MLP neurons of a small language model. Each row is named by its layer, matrix (gate and up: input weights) and neuron, and shows model dimensions 32-287. Each number is 500 + 40 x the weight over its row's rms, rounded and kept within 0 to 999. Numbers have three digits each. A neuron's up and down rows have the sign that makes its largest values positive.
After each neuron's rows, "fires on" lists the tokens most often at its 100 highest values on Wikipedia text that the model never trained on.

L4.gate370:490521491447408456519477508521504588537480417469537517475558464564559512506497520568472481559519468489522474495549517536509521509465492519481516536502501544518454487458534392448519491508509519496461559500492461471381485490457520478581561433487513462455509567505474540549448541524523457509467464479493497480526540564488573454468429489474551466547445382474490500461510495439543463483440528508537517473446511478490566424513474531557487471612533495515523425509477485478505450482574510412567432547570520448456435547516490554408500523526479428524517468479487496518595462465451533587523473473509555516529524504568539471548446538502504514498470483507496540557558491472500533458460468553508487468517488497485520560521552517510498520553524475557502439520503468476497502548419496
L4.up370:464516446506502442407495524483430501565484461398505504506532506529477554483559545499505506519517472465536510519486568474496411523521539536514486511522487450412593526544524483495505520468529500472454439429524491556451539514519526461506509452527549425517527545526526511512478465560505540544484524547479532566430537514487514527501517433489494523513486511475460486511460544539475417528503520497496499589528563425545511443501474560475557474518430437477556532519509454490514434501446503528518464451550587564498465498497488509493555475602524544539410474533466509552482488522448569563494485544490499555509508510437526492498442543481527574517484526481517533490524513500471492518487525524478466516531428535416615483516563542475509529473481517528493519543494495498467467524439601
fires on: " was", "e", "m", " through", "em"

L2.gate199:529469451510458437519557495560508586427583512553546563521527455494449460548522496493494497488525506575541495532484548500457495507527480517579442443426434534577464526481573422528468415493496482491461515419496433467480458512465469529526452472473521455444469513543553507487447507510549481472510441516446528508503519492482457426531479474511470477447484499518446496537516480443511557431462425421561486511553457483549475447568493433489521476466496585535426456586492519486419504504504509442513529391495553488477507464519519492510480550532542535542561534494551528475518487511580443500467503443506558537542492457483546540532476465469464507482483498473505523504503487475501487508586572464518545467441511449511491515416470506442553536515477478421473531489531461431458520573503502
L2.up199:504581533460467498510529557546553482496522482520448455526482430527431514522458520474518490526527449511424449573491565592481535516485528516455579529475411493527465516500488469545530451540478505452498470556490456507450514444497539462497444473544537451500506477486590414451462437527561478508527491484521521537544505523502475440583464499488489477504441497481471481507479517533600520488478504508519458474528553521508481554578563489544483549554513484550528470487431510523538474488452524477461515476542540575514479524602536523572480550519464492502448557452471509462429475471561429505458517477523459504454453465437530562485469462582498498513546519511495498471513535496547561542527542509478484479534539479451501503574508506530451506460450516457497467526529531495518516498498529
fires on: "\n\n", ")\n\n", "22", " |\n\n"

L4.gate620:475532497506487518482588582446495478504363479495538484429443535524488478528496469470410444484514503501475553564504470476413469563489451457498556452494503514533486553502487493541461446455459549512510437446401503506451455545537541511462462506463450503491580490554575507497467555491495491547496450536487564475491546510538524466512493487436489454458490463542446471553492538448542506487506560462503473522524463444448513514429523496443452479450454561509558440526441545484511474479547463497604540490531503444538550502510566510515544523497490456502463448530484402508462544406466559504524424465486524513604439492478477472506470593496519576448514464500582503535535458498481530507491498515426462510495548445468484532496524479462456549556493483550561480512581461491441555466521482
L4.up620:492480512508439571446648510502540494533437492545448496455526485429374483481521505527477486568441454534470439531540501498379470497530472471537479516500501527559474509519510517486469439519464453556472493478446501490503414474450536586485439468491454494466564493551508514500466540503456519533476533593515555482541519514567513520509463554506505427518404472524460488512470461465511547483474514514489451521511453464447491502476521519437543500469483527557512441470519450536515557491556516495595554460433506438533560525530524503538513529524576503495500455496536414462503486511478529520543456523519517508554456510484497477535436519476543534566498488516533539531426507554464552506528480528402457498483532479477549520504463432451427529611549488518561531441482503468444513454550505
fires on: " |\n\n", "\n\n", ";\n", ")\n\n", ")\n", "\n"

L2.gate432:562525540437464493524491510504491462454517515490535543454477512459514456479522538419484460543514471516512486584469474594525587503457497511452538518492468488600596466464551501467505588547465514497579506519501434477478485491490482420517555447546525532505539523537504538484563539502510430602574495510532503473482518530480462526482553578534492549557514492447545546489453532480516577502588499420477547507471491562515472553502564538553502472542583448526569477525457451465515456521463478456480465551457525511488457494617527537582484507398475484527522479517473498423544573462444495467489560576489479495479510501556495470515470479508482541555526492481443551442555473531513566517496511488526575497481425508508519477477556534518564531435453514501466516496480520436485515557489531
L2.up432:529543612546490529515518475554475517525522555547481546490523434614458454531507503512445422465504539498516477551507512544479456584506487615536494497478518517521524505482468509476492537596538464546513436544510524535481500456460503509475534553516410556432535474564532478501484544590498512499433483539482507534503527455499481474471496465519462444452545509436517474570435509554527460527561527525438478535542545526537497508408528488497550509523483490482525436519494567478489508538417454475568496515372541523521539502520492535516413515385482546587528497456469480522451536523409477503486559455453513526524500505452467423538525458537463551528559530526494464551472455525510577488503460511454515572513467485433500503453460463506457529535461496517491462496546537530518492425500478
fires on: " we", " he", " where", " /", " they", ","

L2.gate81:508478455513554536494486562550503456438564506492507523499440490503586579504530485459468546502464502489548495516388463513528501548588453395504501455450472528496516506563521553494460539597512455434505539472449507484512458492542416556484520532457517510518484512543524544486503516451566508505543587584500448543520512486454452491510447541509526560500492506502460536516494517476532473529544554514493452569519432553542548506518532499529443495536533497550469484522471477452508520468443475484505501541526534521477422551490443456501406484538460509510490536618570507503518474523485468456528474414484526566501525478537544574439519454492457490472400531528496532564531491481577471547554508469527503562471457477473481504416524513512513525502563481575463542535455488451610534512570475
L2.up81:464511518456514561441563482507556462515536468482510552537500522489477470511573548528461553502471548567416479583530544513513520509550509470595517499380449538446517551472494509568442523506505485512510557486497582506499482502456517479458539559453461440510562449526423527508434466540456519475515498501484506489559511494542502466431483459546541590514566446499455466443465492435547481458488504544491421443555456514456558422459476521570501483543563448506416502505458527523506486565479496465598555462469512532471559525554489499517490519570518474458512495492541549532465493499542477520477470414545511451513540489552533493473443532517493512448452503542474580549534456511451500498435514481496536541469561479587491505498531508492453517561562498522512488537570443419542538459564446
fires on: ";", ":", " -", ")", " –"

L4.gate168:540513497467494463511529528492487542532524457574403550578558529498498510421498509517448494550489502491446556540480436541502527522491563519507507457503473512472524514568551476472494538518491541403442470494505483472544493480597508560459441522510444521509535525547570518454548535528544562528438566555456439504490515529432568463529486542562460467488579457453476469548463488522490549502530520505520462503594522458480461556534548501571573492544454459520445475455532499498439502542557554538465451476474491549503546520467539512515430448501511506476518454610542456535452524479579509544419495376524531560453552506446532504481474573470485518506443565523554466488448571505493405498528506476518493478414493447437515480477500465448542482529468500463452519527516507490454535523465485
L4.up168:543478560449527507457506620523393507622494417477496469481522578487477490492481540548431538546553432427522545472551469427499489455509509558540477545429534502461534483551459406483461469559552543515548469518559459487587504473520533490517502489500523456502591480514493471561533518509450483554498511518511495469500489533512553471462457453551474550508518600537477457525460505528437440465532476522536464495504499471462513499527490511457495472492509452496552453435484532459502509538510484536478477486517422539518467540502482443487510504494527439534495530518501507490484537519492455446489518580478507502564510411467473513518426441417586463503481461460538422446476465556505522425506600392479522524527583451481496516492534526473513570500477506501499509547544467529498479515501512
fires on: "ar", "ian", " col", "an", "l", "m"

L2.gate723:447470525505428487459492483512510557458453496551535451495511512549537454537495480487481512425518486498579528523551488510528489475491503461514502475519434567512470491468500571512445595464489420471591472552446544439464536463495549439437563461471575561493555473541488501508501501570529479501478485451521482530543486549505538505532482581458518574429437541509530494477464479444513491503440557504519487509531463462523542563459534463493483561568530441402535528530471534484553496493481441506540517515506495493437482524463467561475582382462517496531441492427437473480528503540478523445505615465481504473547542520466532444482455526471501564443544456530487526438492549467506468423522472552470536440554462540459509557577481547581478538478480510456549551543498504486483563478501485
L2.up723:540475495512417484457500491492460554489467479561469520474516524524495471490573539533535543456529471486566501462570493485487505478493547480477485489495449424545453479489532474573487575495495548491505536549497546421484521462494504461459515449440512507493483548455489527508511478485486495516457495441499487526554485470523616447492509495481457560408427560527566506458517493531474463518384484422467500507550478492545551504466506482552438556516540501405509478505509492495572549503489527512540463528523525488434448511475405450424503407512524448518496465494434501525463512519421472472450518444478529430614547513439528474502550458506530593445549470447464514474529503459497429425542562516494561446543436504445519546541467523594507535496472506444516480547512577445495425451524478
fires on: " and", " is", ",", " had", "19", " "

L2.gate343:491496527474487466469535510523518457490466510467517493585426462570497514588470474505491546453525493514496466505474475477491503551492479485544507557435521481541540655399493402561553525517415505511562546489476479556581515539475501484438503506494465538492536517531500448484538476515508514505553455522489531515416481514536493522522526500490519492486538492548553474435460513482486485509507492516525470476516481494507523482479458521461487553570495543522516492510451511509498517494542452429486487540542496529506472461509465556430461542451452542521476516445576498395486483572441502513550505452503492442401452512468549449576581540513487493515508553438367454487495487511506577405471424432504508455490498477542464561498524532606487437466561487460481500484537504487555520501523480
L2.up343:461508445464537440477497459597451553548452449487494454545478502441492521427493496437468477500419473514509486476478503536467457474518490551455498495455520525538530557527531479468502496499485446476488440530562455431528448587488526537501444526444490539528464492549527464425550493521506473509484478484519533386525567492461473506438566474474497565531452444536512405559535446441427469499501490634516507436496501448501531444597511505444502421535447499515540496472468563540533558453459455473519492462506546550464494548525483464514450505490522499537448477463540478476530558492487558477454540502497460482504420519517508514530541550495556481525538596458521552502496442500517477507460473496464590514519554451533502519485503500512500546516498489426502521557498454524539515577472494
fires on: " At", " Cent", " ent", "il", " near", " by"

L4.gate251:446552519507510499520545469492506513529524481519499510429545445513465484470556485502472496533438516521464475486416472542496550513498494579545535454507479499502508458506547419470457505525508473513505572415532582516468465484511523506533492518486516508548514532533503509457495535477464457482498471533462472438422509526530478472457478472562478435496384504599457390490482568431484498557495497468423495535569505505456415419434498503550449530470534470520552552502550458532423552524511501540472446520495498506499473506470468520434499547464499416532531494430548448491506521408483512563418497480535533514450551598470491529474496534531454459493481549464461526502567497489518558478488555482586524518502577505563475437486531494502571516527468499538517449501463479505532513493463483
L4.up251:505515484524484450506496534461466531468455477492483462422479508474489501514508475495512476532515513452483488480501574497559544502521444509565465513503537538459436408508490514498532513458517551584539456447557512473565490430529538482498409503491499476588500467505563481451479457487433498382515515592553548463432458558443490547389447509545501441482484581477508452506449538490455508569507536527573451539484522476525501515553450491472476544471523456553441456423536493489531518563530539559557451560459487528506545551460540514487446485544472436457476495507494446461500507557470504482417562531545527539470468548486417446519494512493539572470522530548503494517520468524467411509497517478506509499480611508504499437516456519501452528508483584543525468531499510525533538471436491
fires on: "m", "om", "ott", "c", "ar"

L4.gate714:523443575522484462500519516516540550481460462531462584470477419407534535514551563456448540508525461492579453467516471475551469493479426451550521500527504539501499512503530417463460419501546448428404422565573543462527515491504540547498497555484501433537496505522547492506516562518466521563520483495485458493558518537495469449462467569503537465473509540539420468514577557482460576477448473537497422550561501475490525531456480490519455489461567424506464471516543466490513492505497524498589456488560550501510464474546490526514561498437516447455600506479540466495531455496492520518491482481483460466577534512486482499513518474518536522661509487525475447507484542551521509439543475466499521561473443483509486461523545525594575515473547475459488484488512482479437557471428496
L4.up714:548569494476549495485474480474508544522446445489538494515508456513566498607510500406461522488434493520523541544493530482565483511514468446498479459489462526454493440503502421533576537498566528458460435448542555490463489455486530411491395541507489478496513490557482452533508505512510555494506496449460545493627447488604425441453483542511452450465517535538410464460486537516529550540446448489565527478492539481474528574522439466605483487520525580522532503461560499467490493482467458510573461433516495483505530458519544514506517489456519441507542536468486432510493524415438476556465488521527508519532510463461488479499517527457519458476518492458480484523552501471528446502455421497567510507487502441445515508410593515523462449517490472453448465570528542510556498581526454
fires on: " ar", " Ar"

L4.gate462:469529495476519506489550510582484569512521492538504533448388512507481438497522458443534533567404378537487536518432456445439469524495510478498428479482538524389522468523512477491489514510575520580528477466532440544460534479537518505469546442522485447569490520515477514498462480511470479486477450477470501465506458480486509369486443505534464454463520469468444562534509448503590492582457504473548536521447497501490518466510543505527430499526437486503539417535520515460473449484474554531532460474484556533487503527468578479525520483552482547484465485411498477466513450499522496571538562526558450510562544485505472440521411578566493502480457580512456541463471454518480503485552453493538498493507502517494489543522465447529558502515551567435526485578557532517484583536530523
L4.up462:515441511380535537474452399477462523481464546432506529463538485523541543473464493518499450501529461512532512521477487558522470425514483485506552428472468528462522503489450487418440492494448505453542432528492486525494466515511501546494495589545515593543516526481500529508491473548562481488526514539520522483497518556444488495460485470448465492457531466545528468530513519454458486530600490497475464512540487494518455507533472479488554499569522513431515536484566446426522538543555426528457443427493565501470462474555497492539498512522527470478527544475485433556522405413529546428567498498483516536479502495557418506446599608549517536473460498487502538534492529473425595482564482602535545533503552565461531512451428491425470504557499491466461497521472448460479526584488516
fires on: "e", "h", "ult", "at"

L2.gate302:479441516421498476450622511539500564521505577498508522471500469516508455526593514447521535480499456554558489478439474434421481530523468517479488562524442500546560549513508521501461494528555542544535502490508518489488446374476504565420496499489522572502610560527472546467516487527585456525576527485500537459501488534484508565503433490481503480507510508556441520437547510489458469552503498501589448530554466515529532549499521473434473481524492506548506505523507536545523500502524496469541506516519433539556532433523546545529556498486511511488444434478487518508477499488436488488484501568472483465544492485442492577515483451436519573485499500533522483551521535466452478517517459559491555557477498471512525447613494520523587485509579481595444567471515488495465520470556435
L2.up302:507550485465449490436535529470516458484521471465554492457502533544514514458517500477428468428544498523503456484513446384479391503507473557552553494452471511525477451477529566549371463519552439494502464408471514502532483543496499481553551473430526442426501487528568526480433455525451437549472526515509524524494508474449502504537508557539450403518460537500563514562544470503563420475487470427477504481480472461499501531484521495425449490492453460546514464508532499502503534497494536554511497535501494446509433543558518529523469513483478454470546490523573459533526484491514397491451536537540468501538498558517493442532500477512544504540516483444478561517472488470446507485505570552484457476510539533454464471484546505410527455444547548477457508504442499567473496522577515
fires on: "\n\n", "==\n", "===\n", "ire"

L4.gate733:463464465456503559449543469548461485573479438450445479514547524472508581503469411505504559532540484545478463554533542588516505507496411443489516492481604490444523526531462533466497440531543437499493520470508452502521494464482578446473495469470398475543451552565491493489506539532536459541528485390513433519562480553468536450531446447529558496468459537530452469473512428470482540492418569580501510558439536488525554443550533529425529498487547520512509497479563470513510556537571518552473466489512555448474458453486505507506495467483536488497547507509536563540572478463493507501500506502464481543542513553481494441491479423424486484579487424524524513499533460464521484483469510481484536508469492505520564528541469449447431475570498557519573529489476454523473530564516526
L4.up733:505560575453560504457520513498510450539485510539554496531456551434519490439525450500517477507443427426487503444483616505467531460526490481499436469503508514503533572535476451509502569445518501510505573523541480517455472522462534467502563479491474497604491492555507552483528518536545509494460505504459461447502516469577519486524452554517497519537504461479480458526465567450424480541497510567591472540525450503530515550503551492546472548542513570532434510544515547452507387498568499547444480531456572593495429476504472504525553457549496559523516535450466517507569496567508490486465496530483522460486491471558551466454475530453514469552571414473468484511516609521532513473492468486511447504542471505424584510442517503489435532516514480488457473453435508471495482486459522
fires on: "a", "e", "o"

L2.gate621:535446441448523537479509485522494502499482425523548459543539553557417495542510473497470445493494493468488460517435468549469512511448460457490527491525474515493462512511517535563429505527480408470523470404481572523461499515521490495571458507514558486530533524608618538484502467523519440572558438528485493545499479525432523478535546468498443493412522497515425528466557482470461502512538454472574461512539508488500425553508563509504550498529482474482423536468489497481544408523469485511506523500471530535542428533549473479535439505438589537541517431548544484501496456507451524454558518457507479567474564586528568511440534524494431458455477473503485491416560504462530455539531491521516515552576509513507541527465477486527503594531539532506504578503464547509478530436544517
L2.up621:421510489514587483508522526443426522523480477496581517518466562523472462449552569489466508490454502448496494429485443556491511493451466498573458560467485471413460469505500461504441491485549489489471532456476511502446533529499478497534528527434509552524475550454539565484518451430507467577456449502415507456491532540511536533474555561522490495521430478568374502523500521470414480555485507456505559493543520463534426517494601494520477543504391441493495454526538461586533464453533480518417474464480446488485463554509495486457454463508503603573554513493478545517542482458428504527498424414480472501503517591474479570497505469467506433449530523461548513531530469483511469520451544591518449513521537483479473485465483500477541496487519488473527437503462476453489457450552552
fires on: "ter", "is", ")", "ast", " I", " it"

L2.gate297:563534485450443507527527494506494557464553539583439515511489554508541492467533441496448427565490457479482442537494485539547532517500478562460560518520557478529495518464568462523514514518502531439466448519482535464511481541428569529530496476603484504546489558491520505474568523540492482460568453556460512532568525561475443425487470539476422457588502463481534485535506471544454569513505489489495515479474470473507517482548479479482536503471604576529552477447477532489534569556485435488466510455529544441481548477518501452574522501444430454462560483510517479510453437439513426496505547521466541548580448486512473440432528466500483529491514477473522555545538555502449544456517528504486528455467461547500477503513538454500494505517480467519509425500484495408456444469462473
L2.up297:451577444518473516465527459557513501528483467556502442564564428515447532455573492457532484496427473487487457530430555461512465522487546507486563509503531488567509513468562500582545478467557510464488423501558440559440500505396468508525586531509503460555516547508559494463504532577495448552502442503526457514531530588529460469514547587476536436462440487505475510474566495443522489438459486473438523515618500462481548551472522432476553509477476516522579514559488500493437531481450542570531500458516576509472480497535504468541579532452429431440553502488494472483495530557477524553544493522487542480554460494470452402497510515535527562548517481488524524530476511492519547517538514460470516557494534493468507506518491510525464467517523492524558559476493537488508499458486531
fires on: " of", "\n\n", " con", ")\n\n", "ict"

L2.gate72:465484464451463558486499523514544475534499526461582457489449465517471533489477459542498493462552445547539516521522482493554502536631493456503474510511489534532514539479476550554494469565458500511562526456449500466510452483550485506468484481514529500512561486581515452480475498512517550490505449522537499564399554572487523579533528594497489513473590506514513531522467551479541530499444492497527461593477548435555520471451533481502508518509534433504485461536455492530470433444502502470536509491494531501549467575580456499494489520496489473536465511445563433571547465475463513497511580525544532537558500499495519485459441509484504463536514447553421565493469532481484534481533544518459504522485529505466516455494488478502492593517471548477527532458534473478526517395434395
L2.up72:508523494443461570508425495518514527572460499479558496478470555528497504452487529558483559520506498571480510477522516442529492461588511426527450568470495462492510537426474452532479453532531545527536548483473447430548455531493447446506511484487574555501519493440506450471507548522517539447527465515551554479467457491452492547473527547501548506516556512476477431514461529591511504481434531530504494503540538425575483493472553463490416557444544443523518452536505476507455476427510534422486523501428534475495444463528450465455532486539479478512498507510514489510521555549432477538450533477470516548571489538464543518522476473525541490470559508478449526502458458550446528517424555549461480485489533464486501460500514481556518520460454481436525471480547465453522441465459465
fires on: "R", " and", " it"

L4.gate22:486481547477475510505450503526452509469539465505408460543530521469495520448491493476468558431474417535450537530497533477532553546508466451479491579520502539541523487533492497484498473518521412517497460570495502519499496462486473441475545470469401583492531494535534452470517538556497498468521543414462510461497500495541490477460453486424475462546515497497456527493528496454492538478527511531534464533496511494514458490484471499554521434417525559493450455447435423424459456517613491540541479518538488611473515427501497471547520546519480509451531509544504466485541487558455524491439459501475563462485505526457511442517459509526515523468529478458573482499536536472480578449489448459439518467454559499475496483570575474506449515612502496505604454458496458475529509471460510
L4.up22:443574503516553478501597480486485496489519471462512491510467519565487505569466514469517504501527467476579488532482527533498488509479537428541406528479444408541529485450513466538542509473457501557497495422466473530576478578505525502505545518545581558416529538491534539429579510555520529523498498556462515463482455536569483498489476500548518475424530525481462414527554507462469507472483497544477472470464560536503497488501516470475473447460403441469496573537522431550490498570627502464446524496509535558533525418468536471496477510450475525531521493529437543545489534465425528540506514495499489513435497556501520495482463580535507467477505472509530549528601513606520513430493476452481478550585494438424481489502524484466472532525553449513429523426512535542539502490586501
fires on: "a", "te", "ant", "est", "ag", "ed"

L2.gate444:478462505496501493470501483526519450469422458477562506442499517465470530601490498540538388498522503518524513570455544535487502543525486508489546541551452586530520463481418540526426437508451428501509518490462505451527499493482471500457532434490503522498576532550503496479468544549480411528590488471499505529506521519485489498557465547493500461483490492587450532474422482404553538463550496458490459523456393487508512438439464471524444555564469477461518510543419503550531530534531483464544503528512569456576559408490579543539561513439495454506509489509536477495465468544512505488505558548484480526538542560472459508515461547426539531508503517526443520487467479538441434503397484526456524527508516495469558508525543461493453495493540510542505521526504491549444583466537487
L2.up444:509522471519455466558504506498493441458415451508496495437572477475463540554507468518521471545462487511586596550525492558476493605559554471512553490580480536533515495505458495510503476516457519434481519492483518535520508494452425501436533415446471492451541519493588474472457510579431465521550482570509515488555523519519501458527517534436519436432431502558494509479519433449517533471498446485507473540504481507503558496485485423474416511475521482437496487562444513536544514550544521495503527491497498466525451463550499471521425476504521404454530475528529453506473549510498538471425508473531467507610502492472516488489566513508575562486552512462522462539433468477498536464527547533439458513495504417440578555457540445464486472468530418498444546435493438525459520565522449
fires on: ".\n\n", "==\n", " ==\n", "\n\n"

L2.gate210:464377529527411533459586447511422458490525547485480521506491469471502534533567440497514525522525464459487497572519482434486478551507427486543460429472517540457513501465483522520484518539519531376537502480432447517497532475585535451477545513556472479515533444552439420607436464568541497530487580471405471456502558523499523471511475539548500490509548496508475537469471451487478490585482498494538436479480503522456490495529484481522495570430555498441471548456493499513578509526483510538512470442543574556455462586491521520531530486503469495491517556488524506566550494513573476481561542478523527530521529452459492495463462457493476492484492523515463486469532558490539453479482489487583502518491518505493391431496517495522495492479562569497490579509498536486489583457511530
L2.up210:544530509448490475530520481508501464540528437510472487498487462559512568385533504471506499549524476470496507449481474595503533463494420410456417564489452492470433573465518500446502581506458451489466559489516434484429509528590465470460473501504487470529428430492426590479490501449517457478489582546481462531481527478532539492508505469515518521508521545442460545514502528499576492523493588471483466485551486505501515496510536469461520513542475429522544511536460430455482423484481532565493478512428456494416475462576526461522486478546444514485495553579474534471485536481494431546562488505478545511503471491545591476498495434467409534451531490527542554443491521518490432465561521527511488487458473458484550598526487442496509513459504521536442538509503570442448462442481486
fires on: ":", "ate", " record", " be", "ome", "e"

L2.gate418:520455573526478484563506486508546520431530444489509451527462464511539492455488522544498474481481453593511503584538466518511635473504490469477470576528483535474547532439469431525546492528481477540476499560546525452450563450453530506500427456490515503503502482505497466557471539540503517534493513585520544556482462497506505558489427523489474586529499526577453504437536503474542519504455556523538539559519502491478494539501404512471522500517540514513492487505563496445470446484521504450481431550551425497507536479529584545483524472579499527466481504448469509450506515521579580551466464508492485487519539531444496572507469496465447545549486539570513501510533521505468536543538496563447519573458435506557489556531511502534547486476504445448566485536495486469458565525538461
L2.up418:469459509525489502473449530486445512472472494404572500448428463495486547504459572435528543476563494447515449466501488516580488521469422452498569554508474519436483486549500494432443473503426462487485520569525594495458519510503473449416498538569519507556549546476537457427502481513540487527493590497487555498528452483515434538509499482460503470514505493469475443548475631609466470460531508562525507623543477515459499592562490487500485455493501545494537514420478425485592536507515483499561475444507504478459472498486498513535499439519510485427565564494479521488501528566489532544500493503526525459496550574433463479487491475512577499569512524457487479540480526476540494496452534516502472466513435444486484504514544468470459476534508527537502459507395511562522548562520570
fires on: "==", " Ar", "ov", "17", " Ber"

L4.gate743:502433550436481471496522466567549455448526473479530510475413406540524413545556520500575490454387473505495430514492447543489481489522447432508517491472484478516537551419516566508482547487509490511546495526511502518513521523534531433524444421435423491517508503559483441477518483497523469516492508531470514548438408513585525544455490492460431553533562539493496530558455492530512569484556516495460434514502467516528519472404509543521494527558485482543534443539504470484592482473459493480440555481532508496451511476536471451460494466497504483423515492521590549505533502479556479521488502447519456499502474558524495459504497564445484577479462512538447515523484554544536538487476474506547518514495432536469534499486531485572443538497611508562525539516535423525434506464548568
L4.up743:464496533458509578539518489470504467461510502550493513405464512513565521520595535533548454534444445477462501491460504507452383551505488440518448479532533510540463518423451505441486532462491545500468553524523539498532482505578438490515439479438399510469483493537416565507475519492558485498491542496472513519463474542560575532507474508527522531482589485417492519570516441556516468507478494496359517492465565513574523516488503529495505497544445514536509526525503496533563459447455493526500524509451480495474528517417528440528475469502506486479519502447550563471471500468476519497388549504471433485472489521540448417508493564553486579490632549515505484502486502498557522496416507493530561480445534454495513461521443579544495510520530442480444442520535496524513465463550510
fires on: "ing", "=", " by", " in", " near", " of"

L4.gate308:540471470524500519503457493462601470561483486500489500558472454597454421484510482520483445473525520523531461507440425535466535508499539458443577513490555512481531500472464530497508531580481444491523523637457564468492427468511491498532515437480516517490455443502451506441546466479460514539422500416488526495466516608480508543479452590506425505453513520529525514467499472538622525498499524494522505558532448441469489504493521484509507474474496446525472476501517481507486593539519513469562544497488513478546494481478511515498518512515506553583498490445570490445499530446525524528522444466484473487518527416555556502555457555474496522504508534573510575506508477433440485480538511515499508545490497460439539465484478482497504523573501467497557553491439479501470526477528483
L4.up308:464534500507566506452431441446482481559500547526486548540448509499524466524479492486478501497471504546555443498487493561481586585471488528479430480513551526453603580474486513461461440448607504512437519505513547467464517438486546494571487424526473503448489518498531569517520548507485531464516490528561598465592468539503476523472495461521510575513543483549491442550512480467524443524586537511473439566469523518628471506523518482565482536501526525465479463429597476520532567493465497575525501513489510511443547513566584457482508521497532469485476435513492546415525494501495486462482531471516500603449492446510493489446535439476486533507465487547468437454539509496405487514475500558474422504468421502454573491459489469480546524493537471507555528475464480517484487464531575
fires on: "t", "en", "ount", " Pat", "od", "arl"

L2.gate755:514438483505477487507433509472540522520551576549463522449472530572497531491528533479521538469499564540503503518494512426462450497523427412570470540500537572457385538513486550571461474476521432521474448537485545547424552515498459491476476540497489468526512434571470466450491553486487499501555551497572538514509510492527524507449498507437493525496489495454461558517513490445618511572529555522482463428578497441598548491506453526485539450483526459562450468520471528488492530438495554552470549512598524587507485517500481530515434511582459483568505527550523474533499521494447548479512545447522493525512548569530464528452462527481470458459377568530548509579476430466499474527453545519517457542530455488536483479460535501445504542495444481447495554463537521521543576476525461
L2.up755:447518570432479477514512460487456520472531442513492517522538536522483513506491536510506444496499494465438459490515356537477551464472516532494494536519512483485443489530493462540525564420563468477492473464592500534454563501447482474484492485541497473471457475511496513503474448491429520572473501481475512528450488547550537503393469491459491500494449519508500505531458486543539519513504523534538589493575568448511544414547448514486403405510523415502531463505438481511525503485462582543508494485539496519488511449510554537490597408588508456451486548514438499467519520500471504469483562497545489533473471537511519482518504497528459473460491595439582429517502524451463493497449408507417500494523490514512486486475521428534498480519454475442537510479526526508456521557562610
fires on: ";", ")", "reat", "}", ");", "up"

L4.gate236:456426536526487492496499503478453543575517520468430521526483483386499475443478536541481534528557476502479429510511481496445597471471465556593489542504534552454525454505451450509605528525538516553488486557501460443461472488479538485532504471477402526511438532512529531484429500468483494493491491450531426506499479533493505495510444450549472546418575455521469533502499436494494527448506414474506495519430537492449478469495567446496514493516555451504472486442465545493524479561471519499450521464515536563531532461457469491533537498511497473497477519481460523599519579563541558473503550559516504496549520537529511547434494464407503476491490534480538527507502595449477495514587556460437586469523478438508526414552543533462489551450529526427489472467414476561492526450489457
L4.up236:505524510522522537501456518470489535510530503488532568507531521511513474395504451464460504531530476433529520466483428542483517483410511500459486471469470439597497475548574455465395499525499438474497434457474585525542465597492518500480479516505428548511484521562462544502512555519502525483488558503420525480597583410511481465504527461496516433443436481492534474507544508507522495503440533511531430522501496455526505479501507481539496436380483550518532459549512499459474516546489523474484489517510549544539484491526531488486520465492506500536563552474542437493491452596451475455449416491455440442535531517484497469502434468562503552591543401416522556576509487499442463488484494481455512506447523562375475539515456534475454528516445439466523477464465525429527537511503508
fires on: "le", "er", "a", "o", "ast", "it"

L4.gate419:577515491459427458507522481526463530489483478527513514524511516550486533490566457557437505436478540478474459549506492556487524422509510488502524506483537589518474464540546442565429474511527520539461533472452513504606439513541407471559488476527533488468503542479568488490551532565533516482589408491525580557538533487433490555522504453506494419517513464569532438520458526552433548547507478461542506550479446536513544509500493499428525523448587443447494492468526533483474604545529529407479530478444436441504454444505503525478551510510536541503534544598468479523532468515474487494523548499480546567537547473515509543495485494560483507485542548460453474549472486473406470504590528555525500459502467527499473546457490503515490476505560446514471523482511476500434469467492481
L4.up419:468493477504534483544537495428447489554545566491510485517547475480509453486492524489430580531514430537456451428511537450484462511442459585484472550508585498463553558489452525443481451607448499509460532526489458512470460516564482559485504505481492528467476490498451483496473521445464446526561536509470481484483514475492487486444484515416466459534519500514527497450495436509560478497501446551550475473427442522592575472482465524502420468460575524498484512446451500501461518426540474523503558471514529501478428491493554568456460473426471562550505467587517508551513452572498487484454468529475488492467492465562470464497526553504462552549472504477614545506526498451513510532441517503500484486438550508496440461482539477441556446513538531491503451587575552437527475489501487
fires on: "es", "ines", " held", "ail", "les", " used"